From a checkpoint of a small transformer trained on Wikipedia: a variant of Muon for these matrices.
MLP neurons of a small language model. Each row is named by its layer, matrix (up: input weights; down: output weights) and neuron, and shows model dimensions 0-255. Each number is 128 + 32 x the weight over its row's rms, rounded and kept within 0 to 255. Numbers have three digits each.
After each neuron's rows, "fires on" lists the tokens most often at its 100 highest values on Wikipedia text that the model never trained on. A number after a token or word is its count.

L6.up604:170083156117140137111102139140140140117102115138157119101127136120170155075176083135109151117100152170195152149117078141109162175158130103153112090132109137153160105168132123168171086102123109147136098158082118107120165141180146093094050139124122106107148086086133085179113117172142099168064122132182129183114112142163118153113151147128106071172054089130045185138103164139090124151121163187124095118161133118163081134131187135128145089174145136122086131144173069077149164040131139159124083134172141121136184113113163135081087037151203104125149133126141050205100143091156141132128141105138199090120120152132107156133142153052136104163105119182134115120113200120148171138155178117064106124131075146178118155124118087107099108122088147128111063101123138135111129120095115
L6.down604:130185162154105137072146114085116103151161157059124074106130088107137058134118078209101078082124155158086159132149114064126180120182190146177134152113090109093092139120152071143121194101098178134117113145165102164072081102128145168132089110104131103137128131153124098126147056089100106129162100085150143131094074113086131132199116125181111157116146124140193172174106123132128087171092059139175120145110096184124118124196086090122115127096116113115140111100100141087075084060158102083083111167101140072101132173106118142153112191128146107136148142098147110174192162129191113125119123130110126199160141106151088162114161122116110118140185125123184163155135112128135135134099130132182173169108111165169127156130118130127144114113118121134107161126133159197172150170097187
fires on: " |" 37, ":" 9, "\n" 9, ";" 9, " 8" 5

L8.up1323:136137139049126128138152135094133109082120152142138084149106097108126110105102125152116104113133128161162066072108089111148165118134135122135099063133064167169148169169124122086153145143122121087081104193154129123155137141126048071123126166115142069127103138085144135144155149121070148074193162167126111140146118134150166190147146205137174101118080099133091109135145197129105110119064102056122166171069076123156146161097130108119109159166087143135156105115187165129154181151137135110045138131124100135105111130105101109169132114155152081106098121169121126129109106148167062216132207074150128111156151115133120155144164194123133179110121133189134091147201118101129096150134187104144110153093079163150107189120105130098122126108119144136068194106131082168142164082133123
L8.down1323:144110085108150188098066133149137116065112102115120123122107087090151134098082102154123095187153119139106145146067080151114139209084115122180086162066118079139109126140186138108155135100084173119143206138132167064099099109159171154105157087166192066080106132118149153134105208108056214122109149126170134179129205134120191140093155114065110161123159069140092162135091179127159094125107111136151154131157096077133115151080118124152151120117120147139116106102148149153124108062168078120088068125143127126128184111119173162123134156140103188076097073150142176131153152135136103159128132111112198111125090143143131127157136151072121153109130162112120153178120086137136130154126139134152140076127144127136116178149138205098163137108096112127139143174136117111094106054092127
fires on: " |" 65, "\n" 6

L8.up2022:156129064135109214138076067107176158107111082186097133136117166137171143063080192157118125123124149155112092186091107170134095121097154094076130150118095108118195136100114119153110149136124153127162117123151119107174068155161068143125084105123116128171141112154151123128138127142147113106175107225093027121106191171101170095156105125148135116117109143163143142123158148115100119147088149105124072107113087124125127100109166172139082172130175118140139113053139124213127078160150180054091104127146188118094113135169111093124103085135071127149084125147116109101137185092134121142151165107155086157190112103184112171153117176162114167110112178172138072091096130134083154133129152137116164133108147132094138088132130117148120153070136127153143182185158066100124135111143102
L8.down2022:168138101145125214079136090150089174146141101096128112120132084140090111084106140072152068113083184081115130134176131165076153092132105138130175159124145095124177147101093162130035164104125121139144182130154133144078167079135145114153141138098138115149101167127146139071135129110153123146076155135127180108128131112135126155135082122152110169106121132084173082109177115044130124079145128106083146144081098110149147163172197119166167092162093137133123207153179155098108106189136117181169122147149122137085184190146070091126182135106112124123133089155162147147104120109086021159089111148091076177141135138169149139082125120178085119148198094125150130172168093163142092127144107102120135117132047159148125147112114120101178098074114114108118133102145105136135089125119185
fires on: " |" 37, " part" 10, "." 8, ";" 7, " a" 7, " 1" 6

L6.up544:108104140179075130067112070103105210081092123175104135100127164116159102119135129127111105150140104110181134150142117161134174106109070099060161094149166157149111107118148146160199086119165088097092124067159139153161125127078070108153171146083099169202173140113149123121168084109118133133083133115106099122145186119115154162151091146078162168073144179093141157109089106142174059131105194140093147063129124071142121095155141129147179148077053139128117092220099096083149056120128175113196140084200084129080159136115179136105157166132168093152088112124124130109149118124145114170149146151145146147136126166134136132056149095154124137154170125109105139149106136125119135137122106139129148111088066101142165100105124110106150135158205140131105088145145165142108105148133176
L6.down544:107126132135131089151150160127093168148131143127140136102135120146122170104089152168122141145097065115104150100132150111111133086102157157115139100173137175070123176200182168123146100095178095172146089126112169132122130146131061143057119162164070137144183148101131178125142095083122072105161118147107144110165112083084139183196137144146101134081051113190130111127137110159115108109141121130124144171079162101094082171099122134080135161117117115120147101130125121106136154151167121066091158144143177130091105115133172127146129148138089104122115129145099189113156113146191128057122126099185178147102135116220131209100142117115093076105111124064119093162151093056074108168136170109164114130130095083095174096118144113105153135159172118068121145118169196172060133060144177
fires on: " N" 55, "N" 14, " view" 9, " best" 5, " most" 4, " well" 4

L8.up1344:137146144106177116111181173124124171119128154058144062093157074090124130096126072120139102128065115147122139098096136090131057094088133155208147134147129110160187182135059115158101115106126120167136134105103139141120156132111098050146108093097160096085129171162123137119150151125152140069151101135134107112148161114162152150156182176168105185150094133131147125075146131093132129113134145099113169123149072123088127153174129118133109162122086172159126125151136102143148126161133165183094121127120086167183122097148140085144090103121113051120120154162074081115081119074135135133131085133070142179104143153106147183098160144162127116182114143137090180133231171183102131140098143170092118122110035168100090178146155152092071158088162163127146080116126135088115179084131181
L8.down1344:083182102128136135131135105176111093100082121173081171114111106102110119151138106185114106144189047087130113161129085129070165151140130105114156155094146136095143087194179085073071133162172137141143134155119161123092102121102120206079154171160088151138159097157160122138113034072098120159174106133103150143173133137137155142140110107144157109132164098160082151104146161151171105162122122126160114099115171147170114145114131129138119123152204089135172173114106140110201124086082115086133139142136152096047152141196090173130113152119133103086135126138141200120115168143143112167126140140184187075155068148127133127129089159154120134091143120159110139051074117062156142101077101102142113077149127075124135078210114113098148101083125112129114148160153121152111064092121127
fires on: " |" 33, "U" 10, "y" 9, "ia" 7, "ie" 6, "e" 4

L6.up1716:083146163141141111183134124157068100081157091116096133101080105130109135109141133086171149087093121081042147119117145168119113092187142158109060096114178176124116131142185135053179124123101121098140130131105148113142114073178147175146087088104113152127147147120181085159122185137092096123148087129152074049113208120169174181132116101148113080101121128127122102095148125150152178154038143109117137165169199165120168129105121073181129113117169171126122153168113125167143143118133119170170128073141134044159120134087124144130151101131151140126120115179101104087073099177106103109163084095111126137071143096144172124128193107079136129213156130080146122123110122122105141133122150137127119156109203136120121174112106098160120115139147118078124136103179172150119088125205131
L6.down1716:150130116175131144154153144148097141143084121128104129156113120119152138081143150161083158131132100137126151129127138149145115045107164134139083070124104174168130077136150139082114082079075172128144127184146115158112177108145122162092099136142170157100166116099137104105161137132104121076208093165168112143107075122098146123203138129091143141083100162158106081133090068202114180148075112115092088102186154132067147135073176115195056099111130157069101140190126087109151125096176123140148116081124129103089075160111153112113148130129153156122138153125132180121093096168107111215181102115111148084157135105112136148084125089113078156200127144133212115100078099127107128089132120117104144146136127104131156121140174093081185110185157132071160172126143186173151167121177118
fires on: " is" 33, " a" 19, "\n" 12, " was" 10, ")" 5, " he" 5

L8.up467:127130138098143203099112150147154077131110115109140155178105112095106160171218137142150123116157110096058117147158123101100082140147153121116106137228132151139102088130117086080092142182097198141054077118136152108113062135152101141150139093116146129153093098084102105150156163125053083122132153140085184157112115157142117185157127123082138167179100149100113141129188125133120137068115158084069108100114162048156159097170094149123130127104100179107153121148163131108137057111152084103113071140117162146114140118082148112207167103120089097053158172152114139145111105089121166093115178138114126160135071126125173154139162103125129126138151163130177099112096187144176134121179157182091050164140101104131170079129112152103143110110162146140139199117127120112109096147114112
L8.down467:131158122189077130136157151083084158045138112110104121102155095122153066140071137124099106111123133161124081114076117144177103087142095181146107093076094176078191166193091128161164089113099110108194130159165170133129111118132147141078144186146100112144126142130107192126120148134160130134094152148188055135135142116145167112065159148136135143104097126130106060086110119153098160166117053157175104163162135173145142113105172153091118110223140152175079084149070134168155168130110100104115183095116139107163161194137104086061108138122112099186164124124116161118128162154183125108154119157119163078147171084099059117111145135139143133140142108071112186184123120102117165059185147138119162097140158132098091127110122082123151127169092121142101086126115137124131148141140130
fires on: " of" 18, " to" 18, " as" 11, "-" 10, "," 5, " By" 4

L6.up1016:124099110104085178157169128112147122092086108119152108160155144168167113113113094166124149124217108118168160205135152190136054091129148149158067090111121131088136080145146123135150087118133146134134127091124131085161111097183173133188188123164172142174077056098132102159148073146111150087124111087148074150167118095127115185185158118161091091093099114143071076157133130103074127085101093062102154086167172094144151137150127128159143153111042148144091194119131179146188127112106125152104164098120136093142189140162096144127090109095175118132148145127131147142178114169196135115146111136101087133066150110111130131152150118112102096135165114102110118128152067178153128098143092120141156185153027097145111155126121183131125107100127150130184076091103124144116146103114094
L6.down1016:077152130149167087160078155150141159098103117139135141193128161053158106119148135158091090161121166094104131108115110160104121116110138132130172085108077139150083152130120065147112083163072104146095112132097160108087144140143123107065133111105113088099176181136130108135137147120114145126107108197136113188128126114125167078158108148142146185195117145141187078093105140143161107163081194145125121180056088167107108145066159139198125147106175110105176154142104105109125154111177179089138102146082119133072131214118170141150123187120132115156100140089107096098091175157134117171128171118123155152156150163121154171103149117118171098110079162130129096138048099182072134152113161078146078094155075128131189103100081140138106173122129132186058153132110102112174106075152128
fires on: " |" 43, ";" 7, " 5" 6, " for" 6, " 50" 4, " by" 4

L6.up223:152100140146142188164071085120158158166139159175140134109133128095098102115090133167122112141128163159142072111127126171099151073123141092079084087079168079126106132132157132137120112177158110130124104116120118133168090128139083092137098123120135194140131133114123074115117078135192109122133097141192141144191093061189128124189110100137141114121146099101144131142135116186120044141135116180127126068114124150068163106154118155132137141105089136103169208114097170181096093140124154180168149190106130182115185093136113029140170106139181103156202131082124145061185109171095159158134159127078114132081158097059120127134196142111147155170092097150171111179109143137159101155111155106119086089161132101093102151088147134102112120080128108138123144096107104146164128080130189
L6.down223:098170155116127114096133112101141057121083152149146164140131123134169140103128116162174140061135156128162172129109180129080098109078121098149108077167139116112131159141136149121129098082097127023180093188132124152130174161159092107127185119158116108110077164137162095151114075170137103160101168115115085073107123095105137126072101135111076093165085173116129154130117136058202148106101173109092225135069162089108126118105115132159144136116157130062078106181160110086110142166109103174131077104194101166163110130125163144189175116149121058160118082184117117071150158120151115146107130116131082153134166113118166164177112156157105079168183140089144138122118179158100092149106096116122138159147108108117096096148165170138160090157119123126147078152096206122142124093135114
fires on: " |" 47, " 2" 11, " 1" 10, ":" 8, "2" 8, "1" 5

L6.up1497:117125105145116177124134111060112110130145131157121216126130132130135131106146168119098091162073131080083188079132125107163127138160144162100161064118118133145147139098117160109176113087100118141105073124117120082110113077097122131096109112100181093096127128057138144143134153142163155186139134156089118125107118120147124128089133120182149179148154101124124162098123126156105150112197136091072115154087158152066115179155146073109146141069205093133084155164147112130202145085138161147103161123193184171059100121149168168104116138153153173153130085075098061189143127139176175087128114128134078173130116160043093148092123124138138099134148110120135124118105086124152132136095165100060099137153144153074145115115153134209121076169113101125193154130162061163126199145136138
L6.down1497:148088127104154064159108150141196130143098173147122049172126102123084113115087144144093118148127186112134162135108136177092166101172098072093168232154140120123135124071133101127162096119141123134157118143144109112198132085137160119122155120151139103123054102116124113136133102185127125068115136080137156137166089131127132077165112172134104085113174109164146138123105150154096092064094116197178096144130133149142130094132129144182149126166123163163134077132156153162112097131151109098186147159102100155145125106091124157081150184093115114091153140169105147135106125188115163175134072183134096158159130107090090124142110121098083172173101132056161209086132116136111109112073059107146143120113128143221065111140118081142107100075097154108182128129185165127148129093125065
fires on: " in" 39, "," 30, " part" 5

L8.up1082:125137173095120103140083140111149196160110179122162142133117103106205140040133112185113172157133181086130135186095155118140150155125146050090102088134136102162160132137155201123121184131094099121151054087116108141125096138091090133105099129126160163121118104142129108090120096140121095133145172159106150124126100142144211146111163149111135157114178152159121031130105137109152126170101154054108105130134135161079141124094117166125136135160142168132082130138103092145138087112029118159151175122034131108110125130167157057096156161090120168131169144127125128140151137094090148146125139133125106099072096132156162131133106217123118105107067146123083080151134128105148187184119145139112161123170098105192209134131098098090142119134114101150075159163048111135109130117147113
L8.down1082:125142102099125104137156160118114083108110180174101154141088112203174211094087113126109155184099124138138137149171100218103135074161083114119132135081121144143163130131125142146106099111136116125140113194103218121027193067146145138164170122172096089131106075187132167166154079174148112087143153133080149180150127129119158119123138116114136119129085092113145113100144163157148132142145178110126093125069176120103149134121174113128132122146063085105136163078134151079129105131116102117152119205125139159147051127109166098117079121132122112157130153140080112082183214107133024144134118089137119155099143125097108093107127096121082116144119163138100099184136119140139090180110111175201126135118080175104071092137113137164111186137104138102146138122161128134107123100117115
fires on: "\n" 25, "==" 18, "." 17, "-" 9, " ==" 7

L6.up694:162104131120126139081085161175134109102104154094127141141189093141093173185138186108122142138156171179111119140084138143183131127116144166121123090134112129137113082147177155117119182140150178134171077100095138163183074149140122148150117107130164139189147103102147128117118105168128097135150173178160080186129129145103117130183150069121195136105077079140112113075081085116142156139133209103146067157090173119159082081210089185153066119163143127143127104072123128122165171154089168149121115113125144127100142077128074160113091096106131107135144110148174159133129105083110168134094138141144098070099152142097079146156121138095120104108090132194148088183120167120143121120185160141086095099134090150157083095112156177061098161099110134133127046115073133160088106079074159
L6.down694:138138078120168111168192080165114089087102109094112139151131088159101163098144112147104188072143063117131096098088149097147172154141167096194131130135112125115110151130179081087114063067084140176108164159110125139126115145130114141117117202059148129105101175128149100162100106174133198128149087129137111090126185093116082161166109210149114160140129123150111114102130089135152172140159126085132144150129080127132165143076089076086145157115095104110107200178095118125109073151197080110054169116096125164117100081157138159187098157118109142134106166089158118149176179154182150110121131093128140149200088109118110137099188152085100097148111133138136109155117191107153135118134150109115167167101142177091132112147134098118096072139115133196066117142123129150146153134095194
fires on: ";" 35, " |" 35, "L" 5, " and" 4

L8.up1248:106137127147132112189140183115186068144068165084187156176129106064135164083147108127165120107083122174096143169107147059122169022137135107108079127174101101111138112105099115090123148167120116094150107145137092171102191161126171052163142125143149151118071107106088131150143129132179116152044164163101194171154135138050157111081114163076122165088155123146153066167128133123123124122110139111074111143105118123138133120155143189166160148176124086089073134162101127122170084119150136135079109059113143116113109117076135115147122150156130140098216099103105175129144092100140129129135123176121127147094099169136111095136151115176125172094108171118103110166167120118141117174140124131078136102137137069118135140102151154190139084129140139134169208132100131081106165175156104
L8.down1248:134146124150127112127113102112097081092145128155111137072112136138110069120084163116160158106153123120135161152056140142120226206141136115154133136112140110117136170112166092079069116099121166123071129050171126184099069074124127167122120096132128132147133112178163138101146148130115119116178156119117148172111077108133098083129140090185075125128174054116143174090163120129132117149141083109199094143137114133168141127089138069076108131125129179093132082101142147100106126110111151118091129111158097099157125098172120090056142139180120139193086178149098075137098192151119093121142172114140139104152188124122093158096160153095104133198184149142170180138106119093098152171107132114140194174127164154097138111118131162128149175166080040132134049166156089156124130147167150
fires on: "-" 38, " (" 10, "er" 6

L8.up862:100153104134106151088105075176178137105129159155144130097118132140210130150153129149083106139142120139133103187114062141146115122102158115127094099104134140076086182153186144086152093151108096103146093224160096166137131131150136131170088102133179132106175192063145148174136122093119145088119068143151105103138198108220125205134152120158101107143081084089197053134091162100094157147135100149109069127112123115139127096120169098138164134135121134117103106119130094093150156142032139175120134121141119123097071188112168154192169162086091097119132147198147110109112113188130129122124128127155119127115150105150137113128141114123088090219118135109114150174072099098147152153110100125164164157154108147120146151115167080102071102133168104086062125095148172134102117132110154
L8.down862:062145111143088091156130165093098101119110064159131128136133110136116140152155095105150089109070108075150088200159161188198138129142132132111121128152090081176117152062122093137124122078132141085115067114144119126151159101163169159135120149084114137125245107150180143143161095090122074096118146129149105117063120135122182160128150111112106140094118142163148123172162110151124212163093120156117145119128153167098162126199114102157156151170195104134113128139128164072106047081124127153119154113143183131115114108131166107163198116152083085133132090120158124151064089129137135134154082149095132114111074132158058130156154089067152134182074110159168070069105196108149160119128138115118104090125132128162166154154111099125092138149178107105137069112139150137129124197131094
fires on: " |" 22, " is" 21, " was" 13, "7" 5

L8.up1211:146102131182163173150094131116131135130132157124134086157139147152155101149154096067131090154069082145088127145144085156071103132125061166181126112151139174184125128074192069134138148121108168136144088107121123134107063082109132158093126073140143168162083177141193090139061123163152140066158094052124151097106186121164133146162186149126160113112149141139076088121141149106126160116101059141185113159122186058137172123131195073108134118148106139111131118107112118107114104082147150123120113142140154138172120145118158073128052079167107097098139128155117115099135152139185205108117144131163160060097154078141091096163122123095153107157190124126162060131137128133166150148145148108136148120141116100165090145139035148109093161065187124161157150107093139117168134150153128
L8.down1211:149105163134133046167124133176074169202144126128128104109080127098120123126184114111157096087144151098162096082108176111185184098110137137107103090139117077124156110119193108150065185130130162101134134106096101120161155050119103152120129125097092157103139120165107160081164064123147088121114127189172132123166129105172139169112106087144161124093120158089094148122096125127154084119152185107098166090111119198157128202131127121122148116127105216182137169102156100103121190116169110199091108165097100155129133074172110161121170162165175144156086061148149097184120080108133084134145102131150084160134160124128115158096125101085166161120082158095112130111149155101105115127124084116112048132171138173087125139103187141188113083120109147112122120118160139145074139080104090
fires on: " (" 21, " on" 14, ")" 8, " in" 8, " at" 7

L8.up1037:112160127176159135126124168187155085130152118120148127184102077087156123084137128137117129117122145153138169201156124128097153103138123137127099127181164065150150191126133122119117130140080131138091089138067095064122171170113139126112116108144117129105106124159134142106105123071153113177099132115168206106092105100104131085168102107194105156159122119116167094156135105151149157147146138129097105157104131076085116161141121143077088161139117132196169155195177136074108140100116158172113158105090146115083080081071125143158213187091166130058193154144089141092124095117110079133108115112084181170096093150152117102139062114147046100111116118179152121173100135152119149209100113132152043159134109175129158136117110101122110125168169168158144132063138090140106088123173088
L8.down1037:155137145135143094181123166119145148144122176124129169086167161115145168104134096158166113108154157101100129076047105118158148119094159144109176066108194127094177113110138076113151177157130106120155128176084112154136182119072165111072119186040146084178195163075141132131125110117133153124130107172133120121109058141148136165162092166140109127128175150096067143060114219113101155105184120129200132122190120078111147095146146122143159054150115107045110150103096126104138141101135139115106123088157086116144133085138124093128118080136160102105066120155148085113141184139135136068130135160117143128141089165052123144106135133116086059145184089132193097123138115122168145088177114112114131130103166110096104162130108097169147130087170121141091101145171138164124156124115180
fires on: "-" 25, " of" 17, " |" 17, "|" 12, " in" 11, "\n " 7

L8.up39:128115132123132098142104182165108140129101098097128097103132147107157089157150134172143177086120108135114171112096090117158110114101138136137122135095206085125178142154053114138135068169103099175067101118147148110138123138168152136096082092128136111186120164089094172148085158131152089107149088133128099129157135110141118208116110071097116116095121155146068079072122076089108159110055200197143178166097137074087129060129171103137100120132162133142152092125140057135106115129114144148128144176127120133129164147188176133152142136093201079167123091167123074148135168133068164142183152103099112105085152134149179101119144110117133104128158142054135125147166090097156129111199114164130136135154118188185146113140125184114118098106092145197145123108209143109177157071114125
L8.down39:120091140165128150144162186143158133063236139079120104124093160096143154126207029097160089118131106106153137128084154118096098111111156136136151172125130130122147106174129118108170156165155123109131103148150075115124158113107156134139126146152096124112149097196184184171129125166041100222103197103126095109104133106123142180135104166130110115163150090133140118102165120183132129137096112135091130122144109118102121097161112090072177133180118145125137162147195161150077100158145138090118109114181111117139164105112099162095133143167112131115125154071098097105098138127099185099066168094163133043126146152144131129141123110136098158164131103118108136043113172088097050172092147144153090160151083119121146106092184096081186147127146090108141120158073098172171108125118142
fires on: " of" 38, "are" 7, " |" 5, "pe" 5, "ee" 4

L8.up344:117127062119157133083150115077152154080121147074119088147101072104164108139064072138151115148097163155121134158127097132156177141171152187143116169060026177164088192138126139153152061129126082159225118095150105149086162118142099179149103093155134163137110120076054122156158115129110118138117123128073110116109132089104139147092183147121104158131140105102206131118047149139150131124159113065118090106121127099080124139117048151149169106180122148086103158146169120151077159183146127169164137133112117130169158141141182119099119069154111202161132117099146151141134168094125112110133174133173150141082124120126118138183102168119198143145117147133121114170145140107149128098156101097123151104175071097169170087075097145126108114093128113109146130083110143117150118120129201
L8.down344:087132098110112099115140160171079126124137130145115142116139120169130142160157107067135127196132198068173112135155137128065101178116138128128137208117185098111136097113173091146157152058121160157121113140133199067096152090101057085150127121111134096168078147199150127138143146143091154108167110106144151163177086169097108137169120181114125151105188205102101178171151136118124143150162169087110134112134081100168142163157196098129096116142170132143115096055118105148127119153090150075115166131155137147180103065141061149167139148097150108125083113119146146147053085116116089117135117120040074146092119122099109164110134153147079121100119135126149101091129097154146066216077110091152127176115161114123120126176135073110181156153109181136129139136129124124087156119143110
fires on: " of" 37, "ric" 7, " gu" 6, "as" 4, "it" 4

L8.up173:140126108122092180130136095105124152165147165170090107115107146175092130137147142064155145113141121125123210102199091121113105126132109130116131116195123089134097106125102147095143063143151185150169101192139191131095182068158113108119128093140135135116115144099137107089072102060127120129180133072179126111163147149178105099094136068056181163091118116087107186116114141109166141123072108158151097079147065134118093211135187117120167128107114105160181124148139087138142062070161159135117130138116145069130133187105120149175082109164113074195075092168138113191113132140169121123170112126100169096089134125140138141113129095146143143130161107164190162092097130149126151111101137092125186108090100086145112134080047118150127182144123094175170140145090103128161113153157136
L8.down173:163088154098122099146089132098132118156128091102158099103106104078190117158193110072165139106162153105070180128171182125105127170111122175131069120122108103127180070100117159121191255129105121152107174146111152147125071133066170139083058104111111167117100141086165134108155125152080129117131128149131140125149115106138134104111096118113124151134093168111164116128184147117120127173133156126102160156070185103141166134101176121127150092119135085138119183125112177109121142122154207226129062155159139137124101125107157065116113139179144179126097130175146110129160185143186101134138107149114151157081073095124098154085101164091126103108136134100130189145129075109128092069122141074146112117128158145085118112111166135161133069110144103168147141164162142126106177087107052
fires on: " of" 31, ")" 10, " |" 6, " (" 6, " sk" 4, "}" 4

L8.up1061:071147180114139153095147139149151102156157072200122104092116123139146135079062180164148143154099088072150150097094110218110131162083091147168080143156124153174104143099194060167123141129190113190138131103139131172115101052130162150143062168106123188113148117102163098126144132148117138135205050154149099106061135113112168105149069158141136122097160132143104182135100102171092110105106135117166114072167175141153148125108158114117105204174089111128157166121126165150089153138121121160152173137153120113085202110187095071117119124119136154141137143155182104136113134114105096125153158112085157173108138121121140148120058178118125178145086093125164087126113091097110161119099121110098047118107133143075159127121155084117149118081129080142101146158133119129078142098139098
L8.down1061:143185099123158060159187117186107145146131118135094147124166139128164139144114115040087113127133181149154165157128120090098125102194101134147158160065171160154105149080112099160079154111109190161079142195091107135079129152136086131133157154186152142082141160111140105159122065108107068158115191146085137056173117168130109110099152124141147153173108170113125166165137109102107114123138160176067055153098177178088066105117085111087134082127079087137163112149152140095111135170140119130133144113106116107154129137135156131182130136049155113127066102095138107167107144138133130136089055150135175100131194195099162150179118118159150129163111098090129147113086114122186098125112187118162152140142080155104078113097166147095129141079140150156111096105088182133133088133108112
fires on: " 0" 60, "os" 6, " |" 6, "0" 5, " 1" 5

L8.up511:145110182126119135138164150096092124139155126143118167124126101147133115128129170091186156133048132129093171121114088208118050108172168150060128113162093137099136107102126154122137156115117073142133090147105135070135064033163104087118044078135104163128111135098131106123115184082072053192069133159076167136121073161110149168194118139133135135070152128145146125147073158134171189142093167163169127119108117128135154080141138057052193134086131158145140150160108158178142136112099149164135132095106170162126155154132174151105131122142123153110141127112129107031141120136154082112091133116104121128088095085147116134110181146130123131125203109128155144090149149122115153113166154126085091160098143161096095178170132123107136065164151141144168156101188136144128102128156137
L8.down511:130122161115145160176157067065134135170103106178133112146094092070121166128117143104136099156090122082173109169103154142135188112149135166098126168159067150135207147146091153090077150128160106158175128151086177097117063087063100106160108158168171050168124148122127101152125063124116077131140088184114091078119147171114117160142118120081099150130129114099092079138108067104094128140117118098186134143203135155165125123074125111154154149097118089129120102154116116116128128174139163143124166079086091084163059152109141174125121152169094147169137146148106182172097107114136135175052155134123114175129114123144124159122135136159149146124136098132099199093127079146093220073165158124121127134141140130114092080115121147129051123147156167115150148113179201092137159155086101
fires on: " a" 20, "," 15, " is" 13, " in" 5

L6.up881:148131128138077153110137158167154093083087120120180176114148139139134149133102127097115194070162125137153148124083124159136088086084141122143109164158111149143098128119097096100164127122165142171096134161148145126129154154115132147165101065145157101128100108085105120108108075102059124089134136126125135161149144074148088140158095192091146108121095143128168136165155109142070128055110141156150172073143057136102152112080135092109107157165122092114164165130157114121143153157111145208081119147133084107146109164128134083143125123081162080140051150230060139140125155179138074123159110113141203179179170106140112126177165101164124099128128146115121119114210066088153166149178101128100167118194076140137119139092117088130091130092167140134138095031111147143149170066146170
L6.down881:087142082156102160136178100124053121126130117085141121204184120079107060112138171134151118146134122095175135162123173133088115072159082106114105143039085119127153181163068145128085091198125096127136096137135150128096109080157060109121122118167137147109093181126089137141103121171092176160176153147155120155103123087160220091124192074168134108154091105130109144125126134127095104177130161105180077111107126103111106158105134135187119114120113103149140183142139077103133140091112119041204082116198130124177151160122086141096122153076132094107140130155120143116104107112115086160129112244128138149124152119086114110082146145126086118158132166185105161152121188125112109142125152147118124111092102155177109100156148142145076159121091097128144162158159097126132132145179090
fires on: " |" 41, "0" 10, "96" 4

L8.up358:120170169125119083112192169134192147146081160127095132163132160065118148123082122096146131133112059137132198132120111114158151119110103131057151150165056137096122087183158174160117160075182131145142098091114092055179186158058107135153118151139140124122124095136148205221171101122152160162132128118143136109083101113117111166119131124098153173104194112113088170163116163136123082093125168142109087097127180127128128137149176055158170177122106127159033139184140129168100117124148162089106168138127178121093124052083163144170110157173135084113151089092093148123105097124073111107127110080116126129130109150091096157130160099140112164111115086198100120129132147078142115101153164165087140110078135109066126130108162145132127176094158112123118091169120122141155113160130113
L8.down358:128134101129178105119122142115105123055102141176111127155131127096096147153159105174189141130053122143097109123117160099141087098101113148079149147151111189126102130120149090141172159115132141168129140085122090171151149120087145134136115147101117128130136122114118117119103153129147144124123133116107083103159102087118105186150115151181114100085112136130063101166102144092117102094132184123120163171125213074136139112151127146204109124074098104131115102109123095139127126096075128148089161130168146077127222077123183163150168099176086145090143138122079176093188184137168215137114146138160164134114127095147114109172136152140162204132090128108084106175098066134098118142109089181188174134184156149114114172057067117108144078095154053162119116086161112168054102129079122
fires on: " N" 35, "j" 16, "N" 13, " n" 5, " New" 5, "n" 4

L6.up1596:161119156137140179155152117130140118118118117146156138143103128080158150154095100105065135152134141119144075143170180141144200107125080117089129143133111085122043089128117102111132066176083130109100071135117215136163133146141215095178095078137140151095162112119155144152115115163158127142150153149097087154129156168097136125106189127094127180138136174097120133127165092100116180085103159143100140112131108089136087207111120107092124148130111093086125051149184083101143108041124096086081141118066123131090069144164142114126167146167138085152175078122140085156109138133180049134117082155095157111137161118155180123166164111148114125096154166095103113184152142162088169123139077195159117142136148125132128160109150162169089091084141164176142185087123111120140144108055148
L6.down1596:149127139136138090122129122113114121152198113088121110106080110129050121123122105122132138117128174081118139230187122124087145100115108102184058174121156111109136149189115109135097131091142062118068190125156119126196155141160127166110140107087125081101129113115153145171090154107150134163128127085153099069193041128141088078165120156123164157129105163114127168128172123040161109095098103159153141116131104098141143166134171126146077158186125083148151191148134142130104141119120127139148107139111147135170189147129093134119136102109153144104172143183202147076111154114102150103155113149127125124154151087161111112125085098144177126144099113154081105219105100087089086179129054171094114142129121108084130160116143176123135085119139093143179158089057190152135093155183140
fires on: "\n" 41, ")" 23, "-" 4, " |" 4

L8.up1336:165126156114103100118106121083180141100150135121096157157098123082178129138129139116204172078088101158162112148124137093121144132118137118151119177182154084199167124143128213134188086139113124163077159151111156092083174109095191107137138113102168119098155075067082124129125188128101161131134166136060147126147115141120089102124105202133192122088127107140198164171115156109117067148153150171153082092112086130143151075126111231135129095187123156110095159091094084090161145155108115150110143136148118115113115106111152174144137121138145095109139133074107098100157064134146148110179110105105115174089090200155069107123158104144135071137131132174155152102147156071172123134163093084085121137097086084089127089120089095143134146134124069157177131106137103121136180148098176
L8.down1336:118125104057122146089091150092157132134152154091108105176098136156136121151101127173115116087121128183139155123128099120129132176143169174156128123057178145133202075169176148140110156074107118092073161113146142115133081082091187066078132042173152101110133075123180111122096134185152138150131173093124114136146099119109144064143141168108142029106089131121111155214107136128128116180157103105089121060129099097130117095126099111120128204215095110095172139156143175143125145138120141175150114140146115134072096123131158153102182156155184093085119146080181163123146116168113174140145140108096122153155134074159094122113125161113108094125161080108149129161164143106140183175116166111166143132083170162163161134175159090075147081110105133125130115110076099147148092085151135
fires on: " to" 24, "–" 10, "-" 10, " (" 8, " term" 4